{"num_hidden_layers": 12, "hidden_size": 192, "num_attention_heads": 6, "num_key_value_heads": 6, "head_dim": 32, "intermediate_size": 768, "vocab_size": 799, "hidden_act": "squared_relu", "norm": "rmsnorm", "norm_place": "pre", "norm_eps": 1e-06, "positions": "rope", "rope_theta": 100000.0, "rope_fraction": 1.0, "qk_norm": true, "attn_scale": 0.381, "bias": "none", "tie_word_embeddings": false, "parallel_block": false, "extras": ["capped logits"], "init": "uniform", "init_std_qkv": 0.043, "init_std_o": 0.00877, "init_std_up": 0.043, "init_std_down": 0.00438, "init_out_by_depth": true, "optimizer": "cautious_adamw", "learning_rate": 0.0015, "lr_mult_qkv": 0.5, "beta1": 0.9, "beta2": 0.99, "lr_head": 0.00392, "warmup_steps": 578, "schedule": "wsd", "decay_fraction": 0.564, "decay_shape": "linear", "final_lr_fraction": 0.0, "batch_tokens": 16384, "max_seq_len": 1024, "doc_mask": true, "train_tokens": 137400000, "max_steps": 8387, "dataset": "wikipedia_en"}
MLP neurons of a small language model. Each row is named by its layer, matrix (down: output weights) and neuron, and shows model dimensions 16-111. Each number is 200 + 20 x the weight over its row's rms, rounded and kept within 0 to 999.
Before each neuron's rows, "fires before" lists the tokens most often just after its 100 highest values on Wikipedia text that the model never trained on. A number after a token or word is its count.

fires before: "-" 52, " " 6
L6.down456,197,180,202,207,178,201,230,193,190,165,225,194,195,174,216,210,191,204,186,218,199,211,165,180,206,252,198,176,190,204,209,199,214,182,194,212,193,199,215,214,258,193,199,197,206,156,201,182,228,186,223,189,206,175,194,198,203,192,174,187,155,172,196,201,208,192,179,209,165,194,167,160,231,199,217,187,183,196,172,214,198,188,176,223,223,222,169,201,199,207,167,203,175,189,165,215

fires before: "k" 14, "id" 10, "l" 8, "e" 7, "ess" 6, "re" 5
L8.down642,192,208,182,202,231,213,188,180,158,173,221,199,209,211,205,182,220,170,201,208,214,202,207,201,215,205,203,203,232,166,170,234,214,203,179,203,240,212,175,191,199,193,203,188,180,218,205,210,199,204,184,195,202,215,200,182,229,168,244,163,213,174,187,223,167,202,190,183,187,203,215,205,220,207,185,195,186,194,217,198,215,220,233,214,204,215,237,208,193,203,239,225,211,206,213,198

fires before: "j" 18, "o" 10, "ur" 9, "us" 7, "x" 5, "uc" 5
L4.down373,219,190,225,207,209,191,226,146,244,170,174,189,196,214,222,211,207,180,170,201,201,184,212,196,190,192,211,236,211,212,217,182,176,184,209,217,189,189,164,180,184,214,172,189,193,242,227,229,172,191,224,179,171,205,216,179,230,205,208,183,239,198,210,216,182,213,200,224,200,185,196,197,228,185,211,182,215,191,173,197,222,195,204,195,203,242,188,187,182,172,168,175,198,189,226,198

fires before: "t" 17, "it" 15, "ar" 11, "ver" 8, "es" 5, "am" 4
L4.down585,220,207,195,184,193,187,205,229,218,178,239,195,173,184,217,193,217,161,225,197,193,192,204,175,180,183,158,239,217,180,204,220,180,205,206,187,195,206,218,198,208,184,204,207,220,199,208,182,188,225,210,207,204,200,192,167,199,200,202,194,209,223,187,223,209,209,180,202,247,211,186,194,192,199,202,223,199,205,174,181,228,205,216,243,191,223,193,210,174,174,209,213,177,197,205,197

fires before: "e" 22, "el" 18, "es" 11, "er" 7, "it" 7, "ge" 5
L9.down606,210,175,220,157,225,213,185,198,218,209,251,196,220,213,208,186,194,191,215,214,208,167,176,186,206,206,221,202,205,164,209,206,180,219,217,201,201,206,222,217,225,203,177,215,216,183,199,131,215,201,189,203,185,212,152,196,203,200,201,190,217,220,180,203,175,195,185,209,194,153,233,213,168,188,187,163,199,246,172,189,209,223,227,238,218,209,182,217,163,188,193,168,228,186,210,190

fires before: "j" 16, "id" 15, "us" 14, "is" 9, "un" 6
L4.down756,227,214,205,205,209,208,228,181,200,199,214,210,218,172,186,199,221,178,204,230,218,181,181,196,203,198,196,207,196,179,176,214,150,209,205,248,210,212,186,166,204,205,216,232,211,224,215,221,213,183,195,202,131,192,215,162,215,217,219,198,213,190,216,180,218,217,206,204,202,198,204,222,199,188,207,194,192,169,159,201,241,195,208,234,215,221,186,168,207,223,178,209,200,212,221,200

fires before: "ed" 28, "ut" 21, "ter" 7, "v" 6, "in" 6, " to" 5
L8.down118,207,197,209,209,202,233,177,193,211,223,187,191,186,154,196,177,173,190,170,234,192,166,201,198,171,184,193,196,184,199,182,255,192,187,204,158,185,206,201,237,168,197,169,219,212,223,209,218,217,192,244,242,171,160,227,203,204,179,180,193,201,203,196,177,188,204,187,224,205,197,188,202,184,227,231,179,203,197,189,217,210,189,225,180,169,191,214,233,191,221,181,184,239,176,192,202

fires before: "or" 15, "le" 10, "x" 9, "m" 7, "f" 7, "ough" 6
L6.down549,210,208,169,180,211,202,231,185,193,247,235,222,219,223,199,226,220,207,207,190,208,158,248,207,208,214,165,210,208,215,165,189,211,179,190,224,172,242,185,204,206,193,207,203,176,201,218,179,191,187,208,219,165,198,221,216,225,208,182,210,190,192,187,184,190,229,196,207,211,193,195,173,165,212,174,212,222,219,219,200,181,219,170,189,214,217,177,176,197,186,179,183,189,211,200,179

fires before: "l" 33, "ish" 16, "land" 9, "ian" 6, "t" 5
L7.down41,165,206,166,199,189,210,171,192,271,226,246,195,196,206,192,202,191,236,203,188,207,194,170,175,211,196,203,182,236,183,182,201,213,175,178,212,209,214,194,177,207,176,202,192,210,199,203,205,196,189,246,205,221,206,218,191,208,173,187,173,204,223,216,170,169,220,173,164,179,178,177,219,193,188,204,191,222,192,223,207,211,196,230,188,218,194,202,172,176,185,187,222,187,183,184,213

fires before: "ge" 26, "g" 24, "v" 9, "p" 4
L9.down607,207,210,181,188,218,219,176,193,191,220,204,216,241,173,194,213,208,171,212,230,189,203,211,193,204,208,196,179,190,248,233,233,200,219,145,202,196,201,214,211,183,207,194,237,220,217,207,190,181,178,203,206,201,238,211,206,250,205,206,226,240,237,176,213,213,166,201,212,182,190,202,209,204,205,228,179,196,227,177,212,195,203,235,204,182,214,220,192,195,209,218,192,225,204,167,202

fires before: "tern" 18, "ory" 12, "ence" 11, "enc" 5, " " 5, "ch" 5
L9.down4,232,187,164,185,174,221,211,191,221,150,223,221,196,187,221,199,233,224,206,210,196,218,186,184,214,177,174,220,188,204,193,188,179,192,201,213,179,204,203,197,220,193,204,198,194,200,220,175,206,183,208,168,234,196,190,212,167,213,200,199,182,184,202,220,200,220,140,209,199,180,207,230,188,172,206,179,210,216,163,199,184,205,233,234,214,222,213,221,186,200,192,210,208,200,168,233

fires before: "ers" 12, "en" 11, "y" 10, "er" 8, "m" 6, "ing" 5
L4.down695,192,171,192,236,213,209,200,156,200,203,222,177,188,179,213,243,158,218,189,214,164,207,214,187,197,198,209,207,209,235,175,225,230,178,195,182,236,226,188,224,179,198,204,183,221,245,209,221,220,224,195,203,189,190,216,211,179,205,208,136,212,208,192,195,168,210,171,177,218,191,198,198,182,178,240,176,209,196,190,189,192,199,203,190,192,183,182,195,187,209,185,203,206,174,190,172

fires before: "ic" 16, "t" 10, "om" 9, "qu" 6, "n" 5, "ect" 5
L8.down671,231,203,205,190,215,180,188,164,188,174,238,226,244,194,192,195,200,163,216,229,254,214,203,236,187,202,218,206,174,199,241,206,207,211,229,192,207,249,181,183,215,218,198,209,217,213,169,205,217,209,210,201,180,197,192,181,222,198,237,175,222,208,212,200,208,174,194,225,188,196,198,163,190,218,171,201,208,189,190,212,179,192,194,184,217,189,181,178,163,206,208,233,181,177,206,174

fires before: "ear" 21, "s" 15, "ro" 6, "l" 6, "em" 6, "ok" 5
L6.down66,200,219,177,183,222,149,186,184,199,239,192,203,189,219,196,189,238,219,202,164,245,202,186,208,173,204,214,210,162,166,145,223,187,184,203,165,193,202,181,221,181,160,187,201,206,232,212,206,234,203,204,216,179,200,202,195,209,211,236,213,168,226,238,187,208,210,193,232,185,179,169,210,196,169,188,224,174,204,214,180,212,219,216,185,230,210,168,195,235,206,224,194,187,160,192,184

fires before: ")\n" 42, ")" 25, "," 12, ")," 6
L9.down429,208,230,216,168,201,240,204,196,200,192,179,165,247,206,192,216,172,216,220,179,181,190,180,176,173,205,185,208,227,197,237,223,199,216,215,210,177,225,162,228,253,255,210,189,211,226,184,219,202,179,207,208,146,221,188,175,199,189,204,212,209,201,233,200,185,198,201,215,201,218,231,175,202,200,155,219,218,198,182,168,227,228,192,179,182,220,207,185,185,217,188,207,225,197,212,189

fires before: "20" 22, " " 18, "19" 9, "10" 4
L7.down579,195,183,212,221,206,190,213,198,213,182,230,195,240,227,193,205,201,207,203,197,208,212,190,174,199,182,205,150,200,209,190,221,210,200,218,216,206,188,194,206,189,168,220,204,180,217,193,194,211,210,207,212,206,177,173,207,185,175,162,200,207,203,168,193,206,226,201,215,222,225,218,228,153,207,188,187,203,192,173,207,211,219,191,199,208,195,148,215,207,237,200,201,176,206,224,204

fires before: "t" 11, "d" 10, "v" 10, "id" 9, "ed" 6, "ear" 4
L9.down92,187,183,221,229,198,219,232,151,173,178,201,184,192,166,166,211,180,163,201,238,219,197,239,186,223,190,195,181,194,215,184,203,193,203,164,201,208,226,165,210,216,161,132,216,215,178,212,228,227,228,193,214,203,195,228,179,207,167,167,209,178,211,211,213,235,163,217,204,185,179,214,201,230,220,202,181,207,188,201,215,198,202,170,183,215,206,203,208,176,223,191,186,193,197,201,196

fires before: "ul" 31, "e" 13, "es" 11, "al" 10
L8.down43,207,143,196,213,222,250,210,200,173,162,201,173,184,182,234,168,229,188,181,212,185,225,188,217,198,195,207,245,210,178,184,228,186,203,207,216,229,183,222,184,205,178,193,239,189,231,189,189,190,240,170,231,203,200,173,218,204,188,178,207,215,172,183,204,199,184,219,201,208,196,210,168,226,191,195,179,172,250,213,176,209,224,203,173,213,186,192,216,179,190,231,225,199,208,206,189

fires before: "ed" 29, "ag" 13, "." 9, "an" 5, "id" 4, "ist" 4
L9.down93,162,191,198,203,222,171,198,194,190,254,220,169,161,203,191,172,212,175,178,164,232,203,203,189,194,202,208,199,187,182,174,217,206,207,169,178,228,213,210,204,158,201,207,206,215,181,210,176,234,164,206,200,215,194,241,219,181,175,200,203,186,191,236,174,176,200,210,167,206,198,196,202,219,163,224,194,192,176,187,216,176,183,204,190,178,200,198,175,181,183,218,196,207,197,216,199

fires before: "er" 16, " by" 15, "n" 8, "ed" 7, "en" 6
L9.down550,240,192,221,191,215,205,204,167,158,185,179,176,199,247,173,204,227,152,214,188,193,194,191,215,217,213,184,186,181,194,224,180,231,223,195,200,214,221,183,170,160,230,218,192,168,219,187,172,204,199,214,216,212,207,201,201,201,178,209,174,199,186,191,202,219,174,203,184,210,216,205,196,170,201,163,224,226,200,188,168,202,202,214,200,205,217,208,225,215,216,199,167,245,208,186,210

fires before: "e" 13, "ed" 10, "ect" 10, "i" 7, "ie" 5, "es" 5
L4.down528,209,195,182,172,196,222,191,228,227,188,234,196,205,208,209,202,221,201,187,194,232,199,169,179,195,170,187,237,193,220,166,225,196,172,210,213,237,214,214,225,221,183,204,183,246,205,232,172,188,212,239,235,199,207,169,215,199,187,216,197,223,206,208,195,220,173,217,169,211,212,202,202,204,203,203,201,173,229,239,209,265,211,194,206,216,205,195,210,181,207,213,192,186,230,199,176

fires before: "==\n" 20, "==\n\n" 11, "-" 7, "===\n" 7, "===" 6, " |" 5
L7.down494,208,183,176,211,199,167,220,214,181,219,179,197,175,168,206,184,186,181,176,203,185,202,182,187,179,217,196,165,241,225,235,177,179,244,216,192,213,196,215,175,199,213,211,220,202,187,188,192,195,182,177,189,227,186,230,200,196,213,174,176,179,202,179,215,195,196,182,215,185,252,167,180,182,202,212,169,192,213,194,215,203,193,187,268,218,207,219,210,188,216,217,210,181,178,235,184

fires before: " was" 27, " is" 16, " c" 5, " has" 4
L7.down543,189,166,242,195,193,164,231,218,164,211,164,190,169,251,185,186,186,185,189,240,176,256,197,214,175,162,197,227,222,156,200,193,198,194,199,181,242,194,193,200,186,207,221,228,189,185,199,213,229,189,220,201,216,206,205,218,192,206,228,227,214,192,153,216,211,192,186,202,174,205,188,168,221,187,169,203,221,201,198,201,173,184,198,203,196,206,194,180,209,177,223,202,211,182,206,200

fires before: "ily" 21, "il" 6, "c" 6, "ure" 6, "k" 6, "ar" 5
L8.down274,237,238,172,182,167,228,199,213,237,216,191,203,189,174,193,226,222,194,183,190,179,193,177,212,194,207,187,173,189,184,211,162,202,203,239,160,213,184,231,191,197,183,248,194,181,195,193,172,223,191,193,206,206,225,245,209,180,191,215,212,219,214,184,228,188,209,201,201,191,203,212,198,181,198,211,191,210,217,187,208,166,239,225,199,211,198,219,190,190,169,182,185,164,198,213,211

fires before: "hn" 14, "es" 12, "p" 11, "ical" 8, "pe" 7
L7.down382,198,207,193,166,209,186,197,211,209,184,217,173,185,197,184,178,200,180,187,226,191,163,190,220,205,187,187,225,159,187,196,208,185,204,189,172,203,234,194,207,185,188,177,181,200,187,193,169,202,216,215,201,175,231,220,220,206,243,231,156,179,225,205,196,230,182,211,223,180,201,205,210,199,232,208,174,216,217,211,207,182,185,216,238,148,190,184,163,191,240,192,199,171,165,207,200

fires before: " " 64, " —" 6, " M" 4
L8.down695,169,209,210,226,197,211,197,193,225,206,165,168,191,176,211,223,194,192,177,216,208,214,208,158,180,194,201,227,173,213,164,227,185,199,165,202,227,199,201,198,205,202,214,199,199,177,208,195,199,187,196,178,204,245,212,193,213,229,191,191,169,198,230,198,194,183,195,222,220,214,212,201,203,196,236,215,183,196,157,195,184,219,236,181,241,226,168,204,169,198,214,181,144,193,187,194

fires before: "t" 23, "s" 15, "it" 13, "im" 8, "j" 7, "ed" 5
L9.down444,187,169,165,212,168,198,207,180,213,216,211,180,255,205,222,204,222,206,202,226,168,240,194,215,211,168,215,202,217,218,184,227,172,203,210,173,207,196,189,205,214,213,195,205,233,243,207,168,164,238,207,225,216,226,179,195,214,226,183,207,205,166,195,197,208,222,186,198,202,231,203,206,217,196,228,190,183,217,172,201,204,205,165,200,195,199,215,195,199,210,220,231,181,206,236,189

fires before: "le" 17, "lect" 10, "or" 8, "f" 7, "c" 5, "y" 5
L7.down255,176,243,194,192,205,185,207,214,162,222,211,174,228,207,197,188,211,240,205,209,220,198,193,182,164,223,208,195,162,184,206,188,220,195,213,211,194,174,181,223,216,201,218,229,174,183,199,188,210,177,186,185,181,209,212,230,155,176,159,221,176,216,183,217,189,206,202,196,182,166,181,190,216,226,156,207,192,188,225,177,184,206,211,205,216,198,171,163,192,205,187,197,177,202,189,201

fires before: "it" 16, "us" 15, "r" 7, "t" 6, " of" 6, "st" 4
L4.down178,189,214,207,179,149,180,206,185,178,188,226,190,228,179,190,191,234,202,240,216,218,169,171,195,201,191,194,213,191,203,154,221,204,184,192,210,212,205,199,203,231,172,185,200,195,221,206,191,210,206,238,192,234,212,162,186,198,254,235,234,206,170,208,162,201,182,202,218,226,239,191,192,215,194,182,190,204,182,212,210,216,218,200,204,213,219,197,228,217,217,203,208,186,200,203,181

fires before: "t" 14, " the" 13, "el" 8, "l" 7, "u" 7, "ah" 5
L4.down411,170,214,194,137,211,217,159,183,240,214,221,217,183,222,198,172,181,196,205,179,207,202,208,190,160,204,207,206,179,183,164,224,215,203,224,224,172,192,215,206,188,158,184,165,202,197,228,208,197,190,182,179,228,192,226,194,210,221,196,189,191,204,172,185,157,191,187,202,180,206,196,225,184,206,169,202,222,175,167,186,205,199,187,208,213,225,216,199,200,231,216,195,209,208,177,202

fires before: "inal" 20, "er" 15, " is" 8, "in" 7, "ust" 7, " was" 6
L7.down521,192,200,215,207,201,160,197,165,168,206,202,185,173,259,210,182,228,188,186,220,194,196,185,166,187,219,178,212,203,173,205,199,197,177,168,220,172,210,213,219,191,203,231,165,187,188,176,221,188,180,249,192,204,182,191,173,195,181,215,221,200,211,171,188,194,169,217,170,205,212,214,146,215,218,179,200,187,191,197,210,206,187,207,192,227,213,184,228,222,223,242,193,193,201,192,209

fires before: " |" 38, ")" 15, "–" 13, ")\n" 9, ":" 7, ";" 5
L6.down54,224,203,209,185,187,211,160,219,207,239,215,196,192,237,180,213,143,205,196,186,190,189,191,194,164,183,190,179,201,203,204,195,145,191,244,177,240,249,182,202,215,206,213,210,197,185,208,197,221,179,188,179,186,222,193,189,205,193,189,172,177,164,218,178,201,207,205,213,190,219,190,196,206,161,208,178,202,199,198,175,218,225,201,173,176,214,232,207,212,184,219,200,197,193,193,204

fires before: "ed" 45, "man" 8, "ing" 7, "er" 4
L9.down633,175,212,179,211,199,198,228,204,203,210,196,208,196,221,195,201,187,209,160,187,186,198,180,192,194,206,216,200,206,233,228,238,227,190,190,163,221,223,186,190,216,162,184,179,247,204,205,175,203,244,207,195,193,233,236,212,202,189,173,201,193,223,188,192,162,189,191,168,193,211,181,200,176,193,201,216,204,225,186,203,209,201,194,179,203,199,206,180,194,205,236,229,191,158,198,228

fires before: "n" 18, "al" 12, "ey" 9, "land" 9, "en" 7
L8.down321,183,205,197,187,201,193,221,192,191,216,228,230,226,200,185,211,213,211,232,159,217,190,200,211,210,182,145,180,136,199,201,226,190,207,181,214,223,204,201,201,209,223,212,262,187,165,199,177,188,183,184,168,163,186,210,204,206,198,217,213,224,217,172,188,223,177,209,185,215,237,182,159,173,235,211,217,202,218,189,192,190,230,203,221,222,201,191,211,209,209,191,174,225,192,189,183

fires before: "ear" 23, "ro" 14, "l" 9, ":" 5, "oin" 5, "e" 4
L4.down123,226,217,178,200,170,192,211,225,221,221,231,170,199,196,166,173,244,232,195,189,225,185,198,208,217,226,209,218,187,219,175,210,197,203,211,184,201,197,193,225,209,193,217,195,207,188,222,226,173,198,186,227,227,216,197,212,187,190,185,253,226,176,204,189,219,216,243,182,210,206,167,199,202,196,166,211,222,222,223,195,215,236,197,195,214,248,203,146,233,200,204,178,203,181,186,166

fires before: " " 33, " \"" 8, "9" 5, " The" 4
L8.down425,173,208,188,189,177,217,227,197,205,168,178,166,200,155,170,166,173,172,198,217,207,193,209,177,207,181,184,254,199,166,168,194,196,241,218,235,219,188,190,208,206,186,198,256,180,181,216,188,196,205,180,178,201,238,191,185,183,212,188,208,206,217,179,191,205,192,208,203,207,241,201,211,193,174,197,187,220,193,188,213,208,214,208,198,221,220,171,194,219,228,204,193,206,187,203,183

fires before: "ow" 20, "ear" 10, "re" 9, "s" 6, "a" 6, "f" 6
L8.down105,213,208,218,190,197,203,197,162,194,178,202,222,191,171,212,204,212,188,197,198,206,212,210,182,214,186,195,208,205,208,190,188,195,184,187,197,215,230,227,214,215,195,194,215,219,184,209,187,180,167,195,217,167,214,172,254,211,188,181,240,209,199,200,176,216,175,218,189,179,195,207,189,229,198,211,212,232,199,206,215,185,213,220,195,210,221,160,201,182,174,192,218,164,212,150,219

fires before: "ic" 31, "is" 17, "it" 8, "ot" 4, "pp" 4
L7.down33,196,200,192,180,175,213,200,231,226,154,168,199,221,189,174,186,200,196,207,192,217,213,216,198,204,223,210,199,218,228,199,244,206,173,170,194,177,186,157,171,205,214,156,210,212,209,162,217,189,197,188,199,208,229,196,220,200,221,234,221,237,210,213,218,209,189,162,201,205,182,207,178,204,190,191,229,195,180,212,186,204,190,226,181,213,211,200,190,175,184,186,185,230,192,223,213

fires before: "g" 30, "c" 14, "y" 8, "ge" 7, "s" 4
L8.down196,185,209,163,200,218,209,190,201,190,193,201,206,212,183,178,201,221,187,241,200,181,171,197,190,184,219,191,189,187,190,216,185,208,216,198,220,169,181,176,206,181,211,230,234,204,202,194,188,194,194,182,218,178,216,191,211,256,230,204,211,217,250,232,177,220,179,172,221,215,157,184,211,167,226,221,231,228,185,231,207,165,203,211,216,200,169,165,218,201,212,192,210,203,202,231,182

fires before: "ic" 32, "az" 12, "n" 9, "ical" 6, "ed" 5, "od" 4
L8.down474,217,190,184,213,234,192,217,204,186,185,219,194,213,213,207,169,196,151,205,194,252,228,205,214,190,218,201,201,199,184,214,203,198,218,228,194,209,230,172,192,188,206,174,214,183,196,175,192,210,211,226,215,164,175,197,200,205,195,224,227,161,208,194,186,181,204,208,240,206,175,187,199,211,222,190,184,197,209,236,192,193,224,201,180,173,190,115,214,212,210,187,175,228,196,214,169

fires before: "u" 12, "ition" 11, "ist" 10, "io" 9, "ing" 8, "ers" 6
L4.down322,215,216,175,173,136,214,190,200,230,188,231,168,235,179,200,197,180,209,194,216,262,184,224,222,190,205,156,193,200,253,184,225,182,143,206,159,228,222,207,201,184,139,234,202,201,214,200,219,191,199,222,196,213,203,183,218,187,193,224,175,209,182,197,229,198,197,208,199,192,177,203,205,181,180,207,189,192,208,183,196,231,215,233,180,207,176,177,182,204,195,194,205,183,175,181,186

fires before: " |" 100
L9.down139,188,201,202,240,225,193,202,193,232,188,192,221,171,190,202,190,208,196,146,211,212,175,228,166,188,189,198,204,155,172,170,203,172,172,226,210,206,188,164,181,157,177,213,189,183,181,243,214,205,201,215,191,196,211,215,193,213,211,168,189,201,208,214,187,198,246,191,174,207,252,181,202,201,206,214,215,185,192,210,220,168,180,204,231,171,235,191,206,202,200,211,218,196,188,206,183

fires before: " " 51, "il" 26, "ember" 11, "ober" 6, "ary" 4
L7.down275,188,192,233,223,207,202,197,219,197,224,231,197,190,198,192,172,188,187,186,231,230,210,188,190,198,210,201,199,190,183,187,212,150,178,210,206,208,219,209,171,170,163,199,217,218,199,227,195,224,168,204,195,175,211,219,222,170,216,201,198,231,189,212,188,219,203,214,184,177,179,133,230,217,214,220,214,189,194,188,227,207,196,225,229,182,210,211,178,192,186,216,156,180,172,159,210

fires before: "l" 21, "ir" 8, "id" 8, "ist" 8, "d" 6, " L" 5
L9.down257,195,207,196,213,222,190,209,190,182,254,181,196,198,200,230,173,222,182,179,193,173,180,234,197,195,191,186,197,202,191,202,202,204,168,184,184,213,207,198,194,200,154,219,208,184,188,192,230,189,206,196,185,204,208,209,162,190,194,199,208,200,175,236,189,187,217,190,196,193,220,220,234,203,209,216,200,192,172,219,227,185,230,226,179,227,196,216,198,185,221,194,193,202,191,207,197

fires before: " " 50, "ary" 14, "a" 13, "ag" 6, "as" 4
L6.down693,187,197,234,191,200,210,192,171,202,245,188,191,158,222,220,184,184,193,184,220,217,207,179,172,170,193,201,199,199,193,208,170,201,183,216,200,195,172,214,179,182,221,204,201,215,189,185,195,195,186,204,218,218,217,239,189,174,193,182,201,182,229,240,208,196,168,200,221,172,227,192,215,207,175,215,226,180,168,207,217,193,166,190,207,172,184,211,195,171,193,176,165,204,200,227,183

fires before: "es" 62, "." 13, "les" 5, "e" 5, "res" 4
L9.down201,180,214,172,218,217,220,203,208,209,182,186,167,203,210,181,177,227,167,221,239,203,217,225,199,219,149,201,184,207,174,213,231,187,225,196,205,206,213,211,212,224,220,225,202,201,191,193,210,268,175,235,216,183,196,222,210,185,211,193,179,161,211,215,225,224,188,223,193,216,167,185,209,216,191,199,200,186,204,214,192,207,187,202,221,191,168,200,238,200,209,225,209,195,210,188,154

fires before: "-" 80, "ro" 5
L9.down530,164,213,200,189,221,221,163,212,209,216,203,166,215,227,194,182,197,205,186,196,205,193,189,160,217,162,162,172,193,193,199,189,207,215,211,209,182,184,210,174,217,236,220,176,217,200,213,210,227,246,201,219,184,181,217,185,195,189,182,219,214,178,261,222,210,198,169,200,224,216,190,182,214,217,186,210,235,197,194,201,240,179,187,221,155,204,224,186,206,234,253,191,216,194,177,153

fires before: "-" 79, ":" 8
L6.down657,194,169,209,202,169,228,218,176,195,180,188,208,178,204,208,200,181,215,125,210,208,193,210,182,192,234,203,203,215,212,180,200,208,211,185,185,211,182,216,211,203,187,212,205,205,195,216,192,223,194,208,194,190,180,223,178,220,225,217,193,159,189,190,199,192,216,169,187,198,199,144,206,204,205,192,183,191,173,164,206,177,173,184,249,262,232,187,175,164,181,206,222,201,194,173,216

fires before: "it" 20, "ru" 15, "ant" 10, "iss" 6, "t" 6
L9.down670,185,194,198,207,163,194,199,209,229,188,198,216,195,183,189,202,210,203,209,198,193,194,191,188,233,189,186,212,219,236,197,195,159,193,230,172,195,177,196,209,192,238,197,192,181,209,200,195,199,198,177,178,183,209,185,219,169,198,154,219,194,202,215,197,159,212,190,194,200,191,189,200,243,202,213,171,201,221,188,195,200,173,171,215,165,202,218,157,186,236,215,244,199,209,211,178

fires before: "s" 32, " |" 14, "–" 8, "," 6, ")" 5
L9.down12,246,162,192,197,187,179,216,181,203,212,185,199,177,222,240,202,178,197,208,229,201,189,212,202,225,202,188,195,211,174,192,219,216,208,191,169,196,178,202,173,200,219,199,204,186,176,215,223,203,185,198,191,183,214,169,196,196,210,179,206,190,165,252,233,254,225,169,234,202,220,200,227,209,227,175,190,193,189,231,209,209,144,236,210,186,209,175,162,197,245,228,181,178,177,192,188

fires before: "ess" 25, "20" 24, "ed" 11, "19" 10, "os" 5, " |" 5
L6.down214,229,186,177,194,204,159,191,198,217,242,182,232,174,183,217,233,201,224,194,181,172,195,225,148,231,162,202,197,170,222,189,187,202,184,196,213,203,188,179,195,162,183,167,208,208,198,205,193,194,218,180,186,196,206,204,211,202,207,156,202,201,217,215,214,180,224,203,194,186,249,237,223,223,204,207,203,210,179,244,200,202,223,224,210,191,205,193,169,204,181,186,218,185,188,209,190

fires before: " " 25, " -" 13, "1" 8, " L" 6, " M" 5, " B" 4
L6.down687,183,164,206,204,182,187,150,245,197,183,185,194,207,211,199,211,162,182,197,190,190,241,228,177,213,166,196,198,182,220,197,228,199,196,164,213,169,197,186,195,206,211,200,183,225,168,222,215,173,189,230,228,230,201,216,187,200,176,230,201,183,223,215,209,198,199,186,211,208,214,197,205,194,202,181,208,218,209,183,226,212,224,185,215,222,207,187,217,181,198,260,207,170,196,184,219

fires before: "t" 22, "ut" 18, "i" 7, "in" 6
L6.down322,205,216,166,186,174,182,193,220,201,190,203,219,200,233,211,174,194,195,226,230,205,171,209,238,212,189,170,182,224,205,162,191,192,228,193,239,201,214,206,204,227,211,195,196,196,213,219,170,217,190,196,203,206,202,176,186,171,187,202,205,203,193,198,215,180,206,185,185,162,195,245,237,245,204,247,209,181,187,175,208,187,198,196,160,189,208,187,207,165,184,199,216,170,194,221,207

fires before: " |" 26, " \"" 18, "3" 6, "0" 6, "4" 5
L4.down5,174,193,207,211,209,203,206,168,207,197,219,202,185,196,194,209,226,159,212,191,199,185,224,214,174,190,185,197,156,171,157,196,169,213,204,202,261,215,189,225,201,189,207,193,207,209,198,217,234,186,189,179,171,213,218,182,207,196,174,220,188,189,175,166,219,238,203,185,194,174,178,204,179,199,187,200,188,198,185,187,201,205,232,208,204,234,205,234,210,210,248,183,212,187,201,209

fires before: "ul" 21, "e" 10, "ear" 10, " in" 7, "i" 6
L8.down597,198,222,189,190,202,256,216,230,189,201,204,168,166,171,217,182,176,206,183,167,201,247,165,218,196,209,196,211,216,207,172,207,211,198,221,195,181,214,226,220,204,189,190,224,224,215,219,169,198,212,221,210,202,202,179,167,180,175,211,197,212,190,170,199,224,190,235,195,190,220,197,159,214,195,192,200,220,183,219,207,206,232,228,198,221,207,190,195,180,202,196,190,193,133,205,181

fires before: "es" 20, "an" 15, "p" 11, "as" 7, "n" 5, "z" 5
L4.down174,209,238,183,187,221,187,208,219,202,169,208,184,198,190,207,187,230,182,209,203,194,142,179,204,197,227,219,183,197,226,178,206,241,180,185,198,193,187,227,203,192,158,203,201,222,222,193,210,204,215,238,208,191,199,188,215,197,197,229,207,181,166,178,208,198,217,222,200,199,163,154,217,210,240,184,198,207,218,153,169,183,194,214,231,192,197,183,190,190,191,176,189,203,208,236,186

fires before: "ic" 32, "is" 24, "it" 23, " U" 4
L8.down134,170,208,177,198,191,222,188,199,211,177,164,208,221,161,207,209,215,207,202,216,180,190,224,206,201,218,195,222,222,202,210,183,182,197,188,192,177,172,184,190,191,223,182,204,210,196,163,195,225,205,177,220,157,229,229,198,210,226,160,205,183,198,213,209,194,215,184,170,246,182,187,205,179,200,200,227,201,191,207,189,238,226,201,221,171,198,212,208,210,212,196,173,212,191,209,190

fires before: "s" 18, "ure" 10, "ing" 9, "ed" 8, "ur" 7, "ist" 7
L7.down86,233,242,196,173,183,204,199,184,193,212,202,191,212,155,232,235,179,187,174,196,218,205,223,200,199,202,219,221,144,182,200,229,189,207,219,196,211,198,219,181,200,209,202,213,187,179,158,212,204,181,174,191,180,180,248,182,210,225,179,195,230,227,217,214,209,245,206,205,201,204,188,199,203,159,205,203,199,204,205,177,200,211,202,208,165,167,218,191,207,199,222,179,171,191,190,195

fires before: "s" 95
L9.down208,226,182,205,187,188,196,182,200,210,232,193,195,203,180,230,193,213,202,192,191,222,218,205,186,198,184,196,168,169,171,192,221,174,215,238,156,196,192,229,175,218,228,191,211,173,181,178,207,240,213,199,163,207,199,202,210,211,192,183,196,219,187,207,225,217,199,204,192,213,228,228,178,179,187,194,215,199,179,181,231,210,170,241,198,173,217,206,174,190,210,255,209,205,203,231,187